{
  "head_dim": 96,
  "norm_place": "pre",
  "norm_eps": 1e-06,
  "attn_scale": 0.102,
  "optimizer": "muon",
  "lr_mult_o": 1.62,
  "decay_shape": "linear",
  "batch_tokens": 65536
}
MLP neurons of a small language model. Each row is named by its layer, matrix (down: output weights) and neuron, and shows model dimensions 0-191. Each number is 128 + 32 x the weight over its row's rms, rounded and kept within 0 to 255. Numbers have three digits each.
A block is one neuron, or neurons of one layer that tend to fire together. After each block is what it responds to, as a language model described it from the Wikipedia text at the highest values.

L4.down474:071116122080139097113078108107123123185108118142171135167159112124149140165118174123075127126071107149108086123052135113152166184202147105080150117086065150075126117117103100113110137091159092126159068090126049121134152144103102123143057123132163107135172150096167141120151159155176094137149169119088142127120166148145108118154174091135050162119155150134137116111116111149178172117093131120138160105166101165130124088103119147139151073094125106099132147187105120166134141174170133093168102138070189154098170181230144141119123135122130099201087100092101132158137179165096154154
Responds to: Quantifier and comparison words like other, most, many, more and any, especially in each other, the most, any other; also assorted word-final pieces like -y, -ity.

L12.down193:142119114119089148095117059069104036086111144175078150099090123129099074147164122116164118104083111143093165150134124168070139139128148121122152159144155152163099135171123152182101137056098123049142128126122086157125162122171157153178111110159155149142142095199084154136151093108129131066115096142114190103115180134142144179093131113094149098124168112126168110155162107110123035109153111186114118082139120176151092170161136113134162140156070157115161096174141104097155074065159145160072066138160120157146167167155159135162091087132133076134145105162120152109148136112171149145
L12.down217:101092136147147125151117188173168144122059154086114117137098126135137060215158115134064140070084164159114119110094106127123115112080173132175135171100105162199087128128134078164162165151115072167130107175117119145079141077139131110080156120106140094113125101132140120102091127167151093135124146143137099176105146132152129105109126098189125179190144131105079119176087135159110117094147097152110117130184176119142111131070093108025153153131139129115184141111090091104135071131117122127175116160148143144131146077167124173130066156121075153131140140106160120151104145130122247150
L12.down233:079137140187118152125137132157120141125042099143154087129088177214168173183044081121128144138088163162100183164127098100128095130118160111148193150102120179107105114133124137127086154119093128103109167136112182089110153121100110083099135107126159089086103103155107141104072099136104108073122118157148104118119134078146090105195125108142115098131164159111178180167145147089141140144116100121091098158150087137099121129081201081105098137128132131152168100186122162110097102066159134150188085156164138117162171112126155115114162117156134223126091146161137124088171130144181068136
L12.down270:131103119130068126136114127099114224151124150080109115175074138141146108230163069180144167119181120099113155103122158184102112111137151128143059113187158162125140105129125104174092146146151149107121125077131196126105125155142114113144125121136061148219150101098154083169129094098145133098154178133200068162083133161110158112107127112146067084125162077163139113126154125119096134120097103175060171174167161134092145131076110057102098127098135129094140091134140110144123127128169126123148117147103152111118148140078128107113114145114148132180176144124116130135048109184134075094
L12.down315:100157160121149154104183106191064157126128093106110140134122097160181120139107156108108098142150207131141120133153132035096117138098126135198170154085154111131105089132064129108142106136130148075134141105189165113098156178139161135110095139168131159125110103130125164128054163094113087156071155123092085126127138096151116144122149153130068092036170164175110100135158103159100140105131053186155101153141131148178145122145138144067145130164161173133166107140152089125128096095097166156181156142052112074130146179113122130121095142084133133053110146136127096123142195069120123143
L12.down521:086190091107106117191070135120188113069101169185127143070144109146201131148164125140139141096151121183139159098160143155109119134143149095200126204147158142112098132102140104158097143135176157107183079119078157128096091145039093128129098090119099131137118116107111172148105156145101103094117121111177152098092139109153067037139097129145114144119119136116094154115115094100162136101133204167165162127075092110180101116141177172143111124174126128130082086113091113175154182157178121076165147133093144127115104130136134122180067103126078132114098086159144142083104153149132106092
L12.down594:152151143138141142147127111175148079093098130170132142085048142097149184167090133122152197178154109197173076122093146132136132157167180054118129084096128160126062167133169090079145135124150119144153085104139136130191131071082145121082188120077100074121113115117076144139127174089152119137127104160133071124068134145125141100085140179121091116123174096135168104116120147105085127112099130146140160153120098165131112091140138154120165120128058118089109134100116143104107131147103173125128148165166179118140090127121167120096108090171121200192112099176135143135200058132079183146
L12.down701:105147124152151099076174121142065147090119129145123113107109103092069104117119090095107152131093156174149122090136185160132135091136101121152146134149127187145135127179150152186084105092114114107102123187121086170071137080148122162122085179118143134119148134152073141136086177093098124135127097141162137170110129157155188174065113066081126141169192149174162122134088185130109103138127155184052184141110107183132090121125109115078152126159119165096186133111084080080086088153134129168113090191170156173171167099120114095132124113089167160084157102143118061175118115155154114110
Responds to: Fires on the token right before a number in tables and statistics: a bare space, sign or parenthesis after "|", "of", "Density:", e.g. 1930 | 656, +46, population of 185.

L4.down50:106108087166132148153125183108138145135159132101159125104130167156120126192159150107103076087110141127153128170079100156104118118113109145089133079095128153117105102142157136128131137090159141130115124157173098117159092134200166068120125075105080169168163155119160165118140106116120130106087143179119169133130139109140141128094098182067131183081100183101076064039178069130089109137151167142120144123114123099149073171142108180222104115093158117120158141122147103139167146141142109048076137114167146108053133068150179155112144138211137115128122180138143147153079116140068128122
Responds to: Partial-byte tokens of accented letters inside foreign names (São, Sueño, Côte, Türkiye), plus blank lines before headings and superscript markers.

L3.down28:149156112132166056170148110113175105084146121046168085168118098165155107075141110145099095139132127155091140162147115113168127131078061085132095116129100143153078099152172123158108130106172113151153183122090115081105122174124133147099040123114126153110161122203144109130186105116131117120167128095158150106116065135141118076144131169130136212085126097183163166103119133142230170123110074088130115168155121183124129156062130159092180144197109116161103159081149131092137132089145146124111126086110187150171102089113093158112094128137147111123139163127139071153112096157109127127
L3.down107:162197177101149104136115097149136155119116123151132113156079144132079074173115096117095120135125123143137132120163120134130092145105115147154124092152092162141193103117147122113170094215110136119198106091166158065121168076100089133088066149151105152140132098142113138126163188127127151121142156118170065093187169163137106100131092060168154125188137152158128148111133141126141116178199115156139132090097091150116164161098146098104158093117160136105152093071128088165086102158061093092200162139088097111097140116163101109141081149076097167117104091139099212126169088062133134128
L3.down330:156075098151163155110126129119090096151143182074179148220088115173168095102153121125180129175106141138181074152093082117131118085132116099141141108161167190176102118145105105134115068171097083125094143110127119149099138190145130102136122131135146108150090096106144075205076168111093098086099120066144068124127161171065153141078123137148107123155126139170090123107088109159101133168160113165136112179120068173126102134120159126082075135131184172101101116085156171161133115181172163184144175149141106114124169120166119082145103127151115156155155109074134121129130128051123148108
L3.down347:127098129175184177085136097129082159208113135111183089135129087140105138174114156135156119148127104134172100115092108118159127165196152107084117090072104116065149152153121117155109122172168099131104164087152110128159153143121133112145085137148173110095187093137179120126114111086092095113205151104089121149064142173042110160153171139131152118140109182146163124168075143148157126114096103125142098169176083058150131143134141146081134134155104087067136066130145114107075120093131178175067114129161158095122104116091191172102164059103117099131128142108119102130140148087139186130
L3.down394:097109146109137094176167090062196113091118117089134193150103069154123115128160133224141116149082125188091167137143101157147139140098099107133141138121101123080048111159073106088101137145150104101154123110123140154126082130107113120150109103119119089176150140217153129130123150130101095145128157185075108135087118132113123106185098082159141146129197127160165152175131150148124219076087130063149106093142125159138110150146151137094070120179100085131106130149135106142169151093095129170155133166135143093197121079140120135094176119118115104123136063105101128127157081114153094205
L3.down496:117145124139105125107124126103067082160071166122198127117071110188124169130120058089116146149104102115085117130113098044117156132155125185163114121153112183100124082123135090131115113141135098111107118142096186150097140172098127172104082097135107037134143110163167168131139141091124179087147154067085122145120163108116103132133132153137172094093098145121152151136130092171142118108145116146124180154104148129128182155039118118119144117096103112159125161135156142175147168125149202168108151146096137129138138151116149108133157023155135230115142091162070156127176080150184095144
L3.down558:102149116126085131074174130114133156093143117138095153133208152103159092131100134117064147074171146111143171113085146126170120145107141159141124131151100150167081078187074186147092124107170191100112147112180124136076104053142148150120080137166189124169119128137132122132075109103087110122092058086124150145088166073144145147166089077084101126136123113111154130120154081133150091131165124146163109145100189139174108066161142128081172113114101143106138176062159129104098026164121132107152129124163128113138111165131162158165160095191130100150194097084124149146129125133143186135
L3.down762:121096112145113144141152167120079080096211125126108146190074109132086131131170129166150114111121128137200112170152109168064108139152080106100184129100132191136171140135150142159083083115134130148152159146158091152121149135096154134110115085112171107139129121165184140148102099095174120078105148076100081106173155123135098076176095159107110165150118229124106132106125074110153178133144102112142103144090094162149166149068142138153119184173111164131089083170111143157100100112145185097139141125112079163127120057107125073090087118103187169090102081167124177164125113083091148118
Responds to: Table pipe and space tokens in census, climate and election tables, plus word-ending pieces like -ary and -ural (military, rural, necessary).

L12.down25:124157144088147162128134139137162143166114194088156117175120142145105159123117125123095063184185156078127127135151127135150130139117083126108110101123140137090183154116172177236141074123087080078100152071089077100136141096160144127157052120101096129074158098095131120119122121107125166121148094148150148134064132170109112132202234084106148117169132124077101190141148128097110148112084084143118114073123150117142133133104124134164167169113109049173120145117094142071139114105124115174125138152119108127171178153158105171177149138149177094054112116159118119105096094119165129141
L12.down52:156064135115105095091138119139141135171108082130149152095096134105098149163107127156142166050143123119194126110157103134168139155111139065068117100115173108124218083138173178149167087147141122162167133114197071109137141110148187154112117186094074123123103105104140077145132080135150175130181128087134180121120114133123152094184130147176114191188124146078133128107160114150035110054177080143150095134157177108122098154115090126087174092112151149126142105163097119115113120135047148097112119144166114149101143095185126165105147134109109140108145091167107184098105123144099124150
L12.down127:093157143174170120125167104192139124108196158113130164125159138066132171171189172164105077123099140136165124151111176126143163111153120099104095114092116120113121163218075103131093126117147097067173126124127073167179169112129185116119145125126146168062133100161173146105153060144145121099141135125123161144132155108140125089062101115128102115073140168110080119149146118047193154149111133109097150071087121117129083125116148086134172138148119127049096120140155098136154127115087139131114135128146124123122123169107145131077133069137150098144145017142143145164058134192080137135
L12.down167:149177097128146128137116085154140117157089132049119133090125097095142131182178119122126138146162132181122168139169128126110198159062138105173137141162137079143133097138129152166113147099148119107157117116123157121102156182081123127125170118093149115030172149105109147090081139126188140137115115151144147149127088109133121131124161135140155140109165178119137069213100141182092100105134033109138156114150135099170072138156102093168143086061177103075153103158117154082143123126142100114079109166138135109110091117085173169121140037097145125168143103076146176175150105188119065133
L12.down414:176083109144169123117118132135121092131116054134122105181101107160146131107066173153112084085109140118048102129112191108124132130071135141124186113120093098138134104211144211067118090124195128131186159180092157095132109156141181110128085095105147097113150105178154132167111117161095147075133147130115154156091132126143125146101168099097146152158152110124089154133169099098169142136120124144147138053137189137151073132121131178127164134124161130120150106105129172054140102073145167142122088145147181137104116087078052083121150131122154176136098201132170101162119139109097105182
L12.down416:122134084191152129201095126164105136132087151123169116107132097095194145096137098151145126142135129151093123144148037175116132107175087000132121129130103140072123129161128115096161132126156075163174120133135132137142127091124106146094185163111079125123072173129148138132113139097063105113200142153091156173123129133158122081096148101108170151126112116071163155156144134154109145122117144087093177096191136137159092167113097134167141039153128080102114154084096104059165146050129129138106165154141119106142113157095162155125180126130130149151130071141147145144127154119082167161
L12.down579:119183107114109076110157131156089110058100136144176151176122124148160102152093156163152098128111154124125190133134141101146096105151091097137176199224122125179056130203127111112087169123137166058124130116135135126125188133101146119179209116172202107097162132083157185135166127096138095184139080071108146123137100067125119134142114113129148132069082139165140197117088132091096102111141099172159147091095111101146135176144152099093167059104143142180123123099133191152100162081112109150097138145141114085163121113111118100140137133132120151091115164112129090132096146089118101144
L12.down738:150147111122180157126118122108165140198108075118105150102159129138126117163109163098138171128079176144099152120099118118131122117110149176125098093145076101142137135164122046138150118081062136120119096159204109133126133146141164110128130097156199077146097097127118160103127136091229117140126097131156218134150118117123121134121167180175039104085145099026146098147117107104159110106102138168139105086167139114150166138108108083149168117142142151073181151129083200084154144136124163148050137098169093132109085122158112102135120153144096111128097175083120139167120167120184101146
Responds to: The article "a" (sometimes "any", "one", "some") right after a verb or preposition, opening a noun phrase: "is a", "with a", "as a".

L3.down25:129134096210124156122132140156142131173063146168108123091151127095106080113137127138140145163136126138100097106161144113105161134163099174106110128124139118124097143103122160123142107057147191116177106085118171191094138223143105119147120119157070167116115104124091113114145115155210116115112102189129111105131098085061129052104139196158128157133091114107073091132082110102122158129133142090163113142128177084142086152140169094140115108132132118126114154084174108158150110138063135071092136123162114122142144230101123129131113104129079080158171139181134176109226107169136082148
L3.down92:116143104098153160161161124147154136029135140152148138112111090158123167155128077154140131142149076052115120093058102148177108100055148124127086123125126132134118161172133186159139136130076148159125138179142099053103116175132118158125134181109112101145162130128120130186113161110073145125137072163086135150168177063105116090134112093120179142136096147126117209114079110064158184102112109144193119121202204124123166127133164138137169141100100173132109101101091162067080116094102147079122155100135111093149151161121134122074133103135120126107151166209093134105154135105135092131
L3.down109:136103180160158148153175134163152154108148167125118128120131117124184128110078149121136157161071142100070038117123164134152143116143129142137100155134102132137113150181075161093103121040133122120129192143134094075055073165097108111172082112139116208128130136112102147125104123123096196170126098102119140137139139147121143087177136139179136124137102135108110129105123152137091159149129091121130138077109136105112203107144085033190149093146114149197090127101072142105116096136143100126113166118124146089081170202141159077123147133097094109173162201180130157148074115091105140170
L3.down178:159125129126165039141111100170157117125149098147163081122093147168116119102131132125136110143064141141121133161140107158160139097108136178206105109107157100214185125115167139115129217147110070152141113166107134116157101149112147147131126117097159130122153139180131113166162139089127141125152209119117214112141158144150122135086109132157121067140138142169066151115167128106106101095072135122078098104109086158156155130176143120069094093110082100125224114181125197134119110126138152143114179090075138131114100093115153138114105038082089119160098060129155112103153114109150163105
L3.down334:181081091153129158141107128127139105103116126111146130162097150109131155187224123087065139122110123097186162155112136114179162127123101116132114167185149104124152149072153090135121131153151051083139085129141109118123139126106137164116121143089239134128090118075115138124127104135164070154144151071126104147118100164121142153127164119112154187133110176105085098150175110145148166120081110145075182136093176066128149095110169185100159118163130080138071056146120119176167132174088092120115073096159105164129152116114151160111113164151191098122096091090093129071150154114104105182
L3.down513:122135148216125132228121081144109131096215160102107132127112106132120116157175107101142116152169191082169118122142101071113101129107157113114107152032114138119145099146130127110143126082144174157136118084142110149155169148176160156154096079144108132150144104072150127103192109112148172082111105178141115104147119106118118132128120088159168089097132116097083144099174124134039141107097125149125130149119165172111124123098126113151130098149160101186106153111119098083149095122160114062140115170145119123127181112098098144142152194153140092146202107153140100097187149096110009132
L3.down575:157122113099175121160089102107116102113137109155148115204054157161116125098073160103086124121131083069122132125124124093120092112113126204137140110164164170126154111094130155156099127117163134169182115102161135125159182164174147111160100092145090133048192087126104157170078075158125085153170155142156180132084178167159121104122177082114110132139155167185139111123151057143086117100076087144115142143072081173148167110127150118089156156109165156155072104122139102170124155099178138059129161102142159089075091111123178074117164127135095139135093152108121108142156140161143183094
L3.down714:161158096131141081101127113166150097108127136099105152062091134106144128127136184102139183140117120092178109152093169099130130104151143175111105099129138162098134130080133125106088153093117151152151159138039139150086105151162126073119176182176107132183095142154152156128102145131188090085137128165150133143161165144127149163148193089107121146081145096131086064135062043105156066119144151134106181084146100128085154162156141100170133163127164138132106118139155158140126117058098178117137098068111117155022160085105155138107169202093122101130128162075127105142108132176088108155
Responds to: Determiner-like words beginning a noun phrase, mostly other, also any, some, many, most, more, and a dollar sign before amounts.

L4.down408:125128115104143144136123148137118103126118171192137140072199118149103168091118059120115094119088114099107194176146180155142096069168090162145152165145117139123127168104103128171143161143101076070116098105115165098121073161048146135116217094162135102094097118168155122179148170113102118108111112162124080112136127177140138105141141171152104104146186150102078187120075171098122086159158140150141104157134064144203078171134110127103090162158146156104095135107107154164148104188159098104099173131156145088150175132082135122119164109172114130108147111062179119134102155059128101128
Responds to: Connectives and punctuation right after figures in statistics, tables and coordinates, e.g. "and" in 92 catches and, ")" after a temperature, "were" 1.8%.

L3.down104:134122091079183117130079130098170136159128193143144138117144078153186146102183103152090100081143144136123163139180177105081163108114125102145089095146117075171094138150154106144112074161117128168196143081124121205079122131141100198151069171070094162138107122091142124132149090156121163161111118074124077206089127144109113123125120127199104121126139056108115116124123122080114061176096100140126122147109146203125138189137109144122154110140166127170060130136136147093151096137152117188112155126093177102070151151140107148130108160155168085096165162097129101149107136163130152076
L3.down236:121123151104052120114070182200116134106062147153167170128152130100131140139143126140097143072112116137149112110145181136102123105188119120184110136095122096121123185136158178164151064169108195162158143090094205074151114156133105093105085065058154111124126184116206204140159100094108097132094179160125126099173121119199159125142133112070103088139098149129116170084144112128147098105147129148138156083155112119040100096124139107144162091088128111112132167134131138152089142116087138094145128128101142091076139134088188091162101116142139090124115117144100178113132142144176146164
L3.down382:131094147137158106145103134111168026099154091146124070123113138135081075118156170123182145088126096186126120110162105107065163161119139133123140144112133121136083141106132096131097112123108124087211099109145066137107073110123145100134140177164116171143064090118150081128122126127150134084149154118143184093100126104140135144157146151157167148133146111115108134123175129157114074091167191156078148094135177119178176107140163092199089145141178127137071135088108112107191150067094123106142162142145122130033114110143199170160102130128163102166113145152080142135113081182089196132
L3.down477:108080225112082077123156101170155125177099151107089126105143140091134100126192110082082112153079166092127153134165146091141169112179155124153168094121106156137144196169117193150149154064142187135140110125152073128085133173156140065068115101101163124129118115136108135100126119161148105128174099129078097204122063165083080154135132090124113162117161092065141158112145157077139128142135137168123116175113141088085168137138120119120062104111204175050144153107105173101175070120153140127139131126115152131130138180109130119139098087149120093116080145133153092168125128137141128169
L3.down487:119144148172141101132112173154166115146149161127206092098083161093139093085094159149121135136094129202125119089127088157049127156171176131150052097068059130129110125129142156126141079096094070120151128079188118083111157119071101079097156139110165108120123084144125116117122156160139125081140168108134149089145158133143067129100114181144063079164188108113133100170175134092120113147141146069168189120107140139106125149185172097142122132109116054108127157152018144148147105141149189106146151181121162112069129139145121124173138138114136150142128144148152154149130118184135154116
L3.down520:190125147119129124095139147101168142124152117153128108047134109108185094097157162129135120126145135153181164146194196120153125099086105115135164100145055187146183134137168158113142160071134128175150109064114154116132173178127126073145121106112124123118115125125088099139163090147135108129132041173106144133172096129067119108072103123145083076164076099133095093165065098087102121138084151102087116135094183143108138129161053116180143133158172121137118150097140124162132089111120096124074137176171183139144190180177106139178138146101097105143150124139147087114090061127145098082
L3.down554:134099107119118077134123193095208137116155133120180119117159139119131115145106150090152108117153137093086117127174174163134099173117128108121093121074109096185145119120155060119203161115060125143133069141193099072088096148200126066093152149105092137133113130150175102136169151105153147125122158130149099158176098129142076149177129162120131129084069107117091130098149164154123009113140155177120167125144071162107109113143153123161168112062130171160133110083159122128162190114137163126139166091129201146077140102120113111110130087171088111122136103154107081129097134122183102129
L3.down748:144156180121130092089181126117151155111105139108052152146092094071124103144109105135130151104123120075111098072175143145076143136198140097087091076142162159126057118120134120134160071129162108124173164088110163133129117124136115120068133122151171166140138158116107148085126119134090133123119175161097154038132119186131138111131113166182119117216138071142089130139132155120118108090149161107199147119119197117083146120109126175119078140223146144108149162157149071128134167107085156104106112145142132132064140111147150210130093132168153090101109114164102183126049145143112114114
Responds to: Fires on the first byte piece of accented letters inside foreign names or words (Negur-ă, Vukojević, Saṃsāra), on " |" ending Markdown table rows, and on word-initial K/k (Kean, killed, Kapp).